python train.py --num_hidden_layers=14 --hidden_size=224 --num_attention_heads=4 --num_key_value_heads=4 --head_dim=64 --intermediate_size=896 --vocab_size=2000 --hidden_act="geglu" --norm="layernorm" --norm_place="pre" --norm_eps=1e-05 --positions="learned" --qk_norm=false --attn_scale=0.125 --bias="none" --tie_word_embeddings=true --parallel_block=false --init="uniform" --init_std_qkv=0.0334 --init_std_o=0.0 --init_std_up=0.0334 --init_std_down=0.0 --optimizer="muon_variant" --learning_rate=0.0118 --lr_mult_qkv=0.4 --lr_mult_o=2.0 --beta1=0.93 --lr_head=0.011 --max_grad_norm=2.0 --warmup_steps=200 --schedule="cos" --final_lr_fraction=0.0 --batch_tokens=65536 --max_seq_len=512 --doc_mask=false --train_tokens=602200000 --max_steps=9189 --dataset="wikipedia_en"
MLP neurons of a small language model. Each row is named by its layer, matrix (gate and up: input weights) and neuron, and shows model dimensions 32-159. Each number is 128 + 24 x the weight over its row's rms, rounded and kept within 0 to 255. Numbers have three digits each. A neuron's up and down rows have the sign that makes its largest values positive.
Before each neuron's rows, "fires after" lists the tokens most often just before its 100 highest values on Wikipedia text that the model never trained on. A number after a token or word is its count.

fires after: " N" 20, " f" 11, " n" 10, " un" 8, "pl" 5, " In" 5
L3.gate270:135119112121126113164139129114125169155136119144113123100136120159182117121101135126131187108112097111114119119146133141098127140072141117145124126130112103144130125126117101152117090086134135165119097143133107137093135127146106144123053102113151134141130151148161131125208134121154100134138142117128153112123090137148103129109142139115110116122118122109148121156136124126119141142105
L3.up270:133113158143085143140124129105091139138126116101141139120099147084151135121123131138130155144141167086160117140160159157146120130118110125092155100107119155140110097133113138139145137094142171161136116113152118153140140117168130118129088115095134085128149158129150087145114153145086102141129129147122106123144135130130126114130171169167107128143093163128141105122151102118075150150103

fires after: "," 58, "." 29, " ." 5
L11.gate328:105137173122147107132148127085132139172107178125111128115173099134122163123156093145144109134122094102168130134149149110126122132128139104115138105080110100156147126115140128143132155106114160123183153138091105150121089138093161130191102135135128136129074161117117113151109131104163138065139148148115128099183099097135144072084142176086137125132131116151122116133166120134101095144105
L11.up328:142147145149142121170115148123121123105154163125131137116154118141115121116139153166157107149121123078087127078142132104115138137179134133102120126135139132117089114115101074147148093151144136140088140150123115129094113086152126119119157099114178090145122112100145165145135087162152101113121164172150120080132110140116132152127135145111153125096129158126137116112151082170150150110129

fires after: " N" 36, " n" 18, " f" 9, " Y" 8, " F" 4
L3.gate839:102124110093124168147127120149156123122094094219159115141110150146167179092147133075134122110132127108110141100110173143118143126149144145144142113134139122186111140140094145100105094105106112154147129142110153124132131151119123111123124130127142147141086148174171109175131121147130133182127133097143134139122135141098128137148129119122115150131145109107162164108143113093147152114150
L3.up839:105083093153167099153083153118138115156138112156160163125117150069148138136118115124117136153144123099123088120151117110130114142150123117125126114155103112109115131122102118118070157116151102179092158094147133115147144089124168143098125149138169110107126132145155137143159127133133153155080118120132121081152133136114184079162132126123166099090105125133182143101106152121114116149123

fires after: " L" 42, " l" 29, "itt" 13, "o" 5
L4.gate681:140152110134087163102147162147142128101110149142087129123142083120093133123156105138094148103130104151159126122137112143127167119179124159114118098089136108110126113153159172104161111144175167132120135100137108159128108115097148117084127131119100166106117094111064130143173114177131141102177134181085163110154137169129143114119121161141110125118110138160114104120121130139108112086112
L4.up681:142092074108148174128133136117099127164120112104096131155141071151111112106121098146133134140088091142137116102117120108149137145162144126159154116111131125116123097131115157141128107120213140137136115108127123154112123123140135147082135140125118100139112126149134098152156166179137139116125121159123139141116152136117135147132136124108120127159091074111115147078166117190174098117167

fires after: " Al" 23, " cons" 18, " L" 7, "ont" 6, " c" 5
L6.gate510:127112130155141156132165150119143118144133115128126131132119119113080174110117080130131107152073125121174106149176093106116140169137137137144154129131129130139159139149155092136117100120101157179096145145099149160097101142104115132137115150119142178118137151154152121082135070173126097106135108148114117143092154104089113169122156183119166090145135146137129105190166125101078170075092
L6.up510:135126142127169084138079124094131119113123144060129122138137112141120120103119105145167139154108118125138124122142170110114111099149141134128045134108153132104106135126131092147117089175146120137123122126161124147116121089131133126123145081138132143100078129151139126140164119114091119136140141083151126145161158111133138111085146179126122180094154129105162072151113107148145093128132

fires after: " b" 15, " B" 12, " gu" 10, " c" 9, " t" 9, " C" 7
L3.gate685:101115193154164162136163152151097123206109133088122108122110133147125146121142089112123141104132121105117115116153116098155125138119093149133161131118098128165108130147103140122090150133104130119111131122071139132146087206169156132096115118117133136155103141132091119106088148126167115080107128141142149172144134153166123161179131094137150112148136105104058172142155125107133092104124
L3.up685:103134173133136161125136159115067117156122146123123139115142148152112143092183084149127173102169131112139116138132123121151127164161118122120174113112110145158127131145136113126120133100126140137130091113119101135111096189131126142089160113130095159104116144167095094144123142149149141094121112121188137157157126125174128144177121104120147100134107120135103138123113149125136107086135

fires after: " T" 29, " |" 12, " V" 9, " t" 8, "C" 6, "T" 5
L3.gate496:142161115140141158112144103105102139154143161137174080103107108113116117139108131152132174126089180138138120158168128125150161142100158132128148123131142173101122104142114099135126143105147195139093102109085143142161099144148122101111150130141141126144115095148135135111152171125135135136153122066146158141160146134162112126131097070165129105154146058105144130112159106128113116103134
L3.up496:128150116130072110130117097157135131161104087105137056118112168159112149101115108147150127138110151131146133145088106173060119127136123104091138140127140144115083177165178088125135115090129110110116136148148089157141124128108156153138147158094160145106100115130122125135156130114160144148147111178133103135132091162118132152125119125131149085102195140134133111116125142142117091123129

fires after: " L" 32, " A" 12, "L" 9, " l" 8, "ut" 8, " La" 5
L4.gate575:089146133106102166124151124065168071133116139126099148110133120105077145107139103147105131110176088145117159123112108108121122126109150153105085093160139094137142149172102120081145144190162117141153112145115154156120127152142144087122129122119131179096133149131098136094114077103144146118147147145141067115135129129141133136114114178166110083131135151131093135111153146149093143074123
L4.up575:163142103087109149137154088132131120094100137123080115118156098102119118121103091151136102142139115117073116109107120137053105127173148152146117115079157143132144102151071151121145119140130092143165140164111169166109129157121128094094165161102095174104104090168133140099113124145145146112138154128122136095122157108087124108101123141156120125143133146157119135117121134131103120119136

fires after: " T" 13, " m" 10, " t" 10, " e" 8, " E" 5, " ind" 4
L5.gate462:143159091138137139124125134163123118149163135131149127115121137147117142110123166134141127089141125106164127173130130118060175138119140118133091149148168112112131167129127143182126163113104121144146127091100117102145142152132117110101124129156141108148138104107138119115126126101156101147149146083146130190097107095117128143118095115175131112119112108146101152157142126123118116098147
L5.up462:131106115112118150136151122106139141117101139145190080103119140123148106087134122146111140122129140132102097128125116146150187104101124118163099123124124159094087155127149118143144127097134106084088145119127152181150128115098153113191172157144126151152154117106146110144141110117121134162131162121126126147129121141108077164118095100124154132123089127139143132177115162114087119133135

fires after: "." 18, " |" 16, ")," 8, "," 7, "ourn" 6, "p" 4
L2.gate857:134102198100107118134183123128135107146146152151132136132139096109162097114104082108125167117156099120089103128117145174065122146103164106140143119160113144107128105134106135157134128145118146153096157163117153128109165110122083044113090141119142104114165173111136094090160121139101162100106142139137117088094160115117105170081126133148157133123132115132158122137087121170092137146104
L2.up857:156122122108115136126198154105111083115120110121144137121116128116156138146139066141138128160142089151096143150146129120089123148110155156107123123169156119124133075121104126147153147125099126153115144178156127123083140101164134103150131147165170147129195148139146095096135124166082140139146140184104111069155126136148115158120109144147115119105110146097138114153076135149146117128116

fires after: "-" 15, " |" 11, "|" 10, " (" 10, " p" 9, "(" 7
L6.gate565:110139099111155110169160166120105133125119161097151122137115102115112128159163122133124146140096173102131108144150148066157158126103085089080064123118137095113145112161113150111099119122170149103142136094111125125117097096143159151124120149147085118102107127137122087151158122105136116156167116099138129175132188112114107137148107143170144150108136091121150156120108144160073122112095
L6.up565:148123125115101111148112105098127117130129064108136146141097121121114122128126089119185142132135141115138148114080118103122121145129171094109129114107137126087146115116141103096135132165149090165120108126141135126074098139157153091133099152111079134129126091118147095144145102134169128149132071122117149136153150145122151164112133161114101106140123115120175190071121131142082121156125

fires after: " al" 12, " s" 12, " O" 9, " C" 7, " c" 6, " em" 5
L4.gate509:098166132122109174120173134146132147175141111139134117134120087123144136146140138147126172129141086143117106106132138149128106166144100116145163113049158150145149096129118126119132155134105093122104112132132134136110151142143138134110102092153138132134183109130085118131104135118133126097147188110154117165178129144150092141130127147143131121123136139114100148107147135120123120076135
L4.up509:080133133140130145079140106132108138148116133110134152119107074121085148096143115099143182148144104166120058134147106145139121155165122141135155142077157102108131137145093148158102160110163133154159109135155157184137132150132089105080098121153108118133151130115147110098146176157076140139114140123106135156144138173141136113155146086162105114168134111132143125112122108098150118149128

fires after: " B" 16, " l" 16, "b" 13, " L" 11, "L" 8, " D" 8
L4.gate491:128132120151141154165123107126107114074113160104119113130125109114078081114192133168137167130137112130163101109131099156067109126154118146101125120114112135124179150147122091142126113179153138123156141109122156107124094124158091138116165099107102161112094120125139144128125170138130151131158147126097103113106175130105149088114136120091110148109126120135111160111124127131132121174133
L4.up491:136178130093162148115117157151114114134084116117106103123102094072133152093110139142154093148111139130113080134097108141081153119105123195127141158119174180091148120171114138148110121164120120127110114116122179121092124136159160173119140151113142135091110159158121143113136128119080130156132127113077146122145149117147136143112162155127129123096102130129112113174148155105138109135155

fires after: " n" 18, " N" 17, " K" 11, " e" 10, " S" 7, " Is" 4
L3.gate169:147092113144130136155115131087134111102088104132111122122133150106142103118141149116146172107104131118116119098104137130163153146113124166133151122103114138128165118109121145125174142147150117146148159079146134134114112171161126129180102126140118100140103132127135172119165157151114102141131098133146141079119125120141137097119116097137134148085141099110103117134149128120092119137090
L3.up169:094106132183143113106090132120102184144142175134142150097142137131111122130140156165140155110111189090178105076136108117162142149152128117096114138139123156122128136139119122121129085130116123171146130131121195112058088148161114157145138144092124108170125142111149098148142166104135167158122083124156131104106147151143087120126077125169134183132097148167094146112129124116120104099110

fires after: " A" 20, " L" 16, " H" 10, "y" 8, " Br" 7
L3.gate572:140142101087093133105150153144147118166123155099085127139153115115110122135151088155117125124100158144088082135120138174075120148071129099144119118094146156156150126178082165102131145091158129111156110113134147138146146140138171130105135094125135128145153122106123098103135109104116129091137121116132128115124172147174145089061133156185173106122140158153073114146099145111157110112107
L3.up572:147113122099102128098111117103125134163099158099117121129141112125105082150134114134127102140099185155115091134147136154115122138121137110188149124122144185079144089119140140105136106128184123139133119150155187159142131120143167145142163146136124150114117127134127095099176104127162137128151126131119105121128154088119164125102135123176149134088130123155123151123117167113144118117124

fires after: "." 61, " and" 5, ".\n\n" 4
L10.gate440:134110114149159176139132122124106120157106127128161125129139075125134166070139114108159116110169080135120184149160128115109126133123134131119164128150137105142115074130154108154126158143164135119121101133109148126116166115109129108174119115151155175135136173135129110119153158149104149148093119139114103139100097142134116128086130160121164133150123148119128135115097172124129141120126
L10.up440:164152113129100153117123136140137140134120096154160130116170148141124143116113119150120117103138087134136114090135102090111130187143170092144119092106146147148094101116105118171149155129141154125078117088072128153110140096106135132108152111138165141100164107147147095171176127156103087154121154144142134080118105165114095088182155107089144125132133108109149125127110130113112137115130

fires after: " J" 29, " N" 23, " n" 7, " j" 5
L3.gate457:152085132107124151180172130153118131100122138101138122088124103142145110136115143136147134122108146089102096103150123111097077130142164145156114139131135171131129116139089136148135081136135076159113135122090119103095185134140119143138166157110085130111084147159174138151151128114117138134134148127096145108106118143170098093139169094162127117125144112126141094151138106103184118128103
L3.up457:119120117150112155118140155152112188206117140122106123137112120114135104170146110101135127117114162078133135144138129136124093112144142144144163115142105118128097131114136172136086114123101111186135115148149130100109123138141139108090115136107145115098161121116159128158149161126095105169087154076134098132132066140136132140134138104128183155154108139145116142086152132103092106133104

fires after: " " 37, " t" 15, " f" 6, " T" 5, "T" 4, " V" 4
L3.gate13:113155101145138125172115130154174146123119128162172096131125097118130127099157135138138085116068139110133093119112133103157136126127147105132178117112092174132143132128134088132129116129101154129136139125074173119153125116109127115128128111190076145095110131174130132151125142143127138106111138142136125135144132118129143115106108102159123125117170157099150120119168147159100170154133
L3.up13:127123101106117125082153127107119139148086102162101127152137125138121138130127159126142088111118130111140125133093117099096148094090159145099142178121096108139090150110115110111109144102085105147126147142110140135126103100118163112144148111142111156135066131132134078118154094163151110130097140137166133164149121142144164142140165148123129127104165125163138100137185092149140128112150

fires after: "P" 16, " P" 13, " sp" 12, "p" 8, " p" 7, "-p" 6
L4.gate499:103096073139125118133142162117100137136135099136136122136166152109121157114139146133132133153156153140158097124156129085130116141134159116118179161148119086133161118122104117113105122167175138120113149117115135136115101111151152118100154111139107132109131102122104141127153141112120121129129104129134137154132139123147111145094124168086092183160110113108149144112105132152116143135192
L4.up499:109148119111116150134110153145107120129154082146147089149216155131084175171121160168136142146131117073172117122149161122127120097088166132134091115143125135132153106119155121158158127160123144094075092115103095099121127096151140162138157156128120149124124131117157115090103120131128155111139122106141143112147092175132121137086126125092160125074133120163117131147143096131146150099130

fires after: " s" 23, " p" 14, " b" 6, " (" 6, " S" 4, " P" 4
L3.gate579:141127110136137168156114146154128129125110096154103141141125122150115120162157184104145108140069120152114135134132101137140131102113116178101142144160154108089100124112122146145120121140133134116114125162089164127096129110125158102155088147103095128102110123127170166170111114117129153103149071104173142108133146142146129148111116167137096202119122117085125103158156156122130148123129
L3.up579:117123118118082141136109148096096157145129101149149140120175147160136135102166096125161125160139126063114122104162136104114110120154145162112092092167107153134153103114127114174157163123091137117123138129157117136134152157102115151124117121104093144173125183127136144106177100139144091143121126113135132152144136124124096130128117146148084120112080129163103140180117167106118167160116

fires after: "|" 29, " |" 25, " " 19, "-" 8
L10.gate799:128110146106097117125136175121126142104131147098165089116121099174112176117140087118115185120168161154123118144139115114150108156102104162104133153092128103131128139115151126101126146174132136130130148119093152103089113090167149164152133135124142107129063140127121135112101088087123121129151104153152097123106138125118126148109152129079096121137151114104134171165167140133131165135141
L10.up799:155135134115136135153128108124157147137082092079150135147108148137109159131111147138159151143141155133108133100132115138139141160114133125116146076119135144159140136053101153141118165151138129121138127147119133144136139131195128146180155086129094102152090095143153126105131116149188071100124114128110147175123110108146120130125121114089099089158109067154132109140103161161116099144115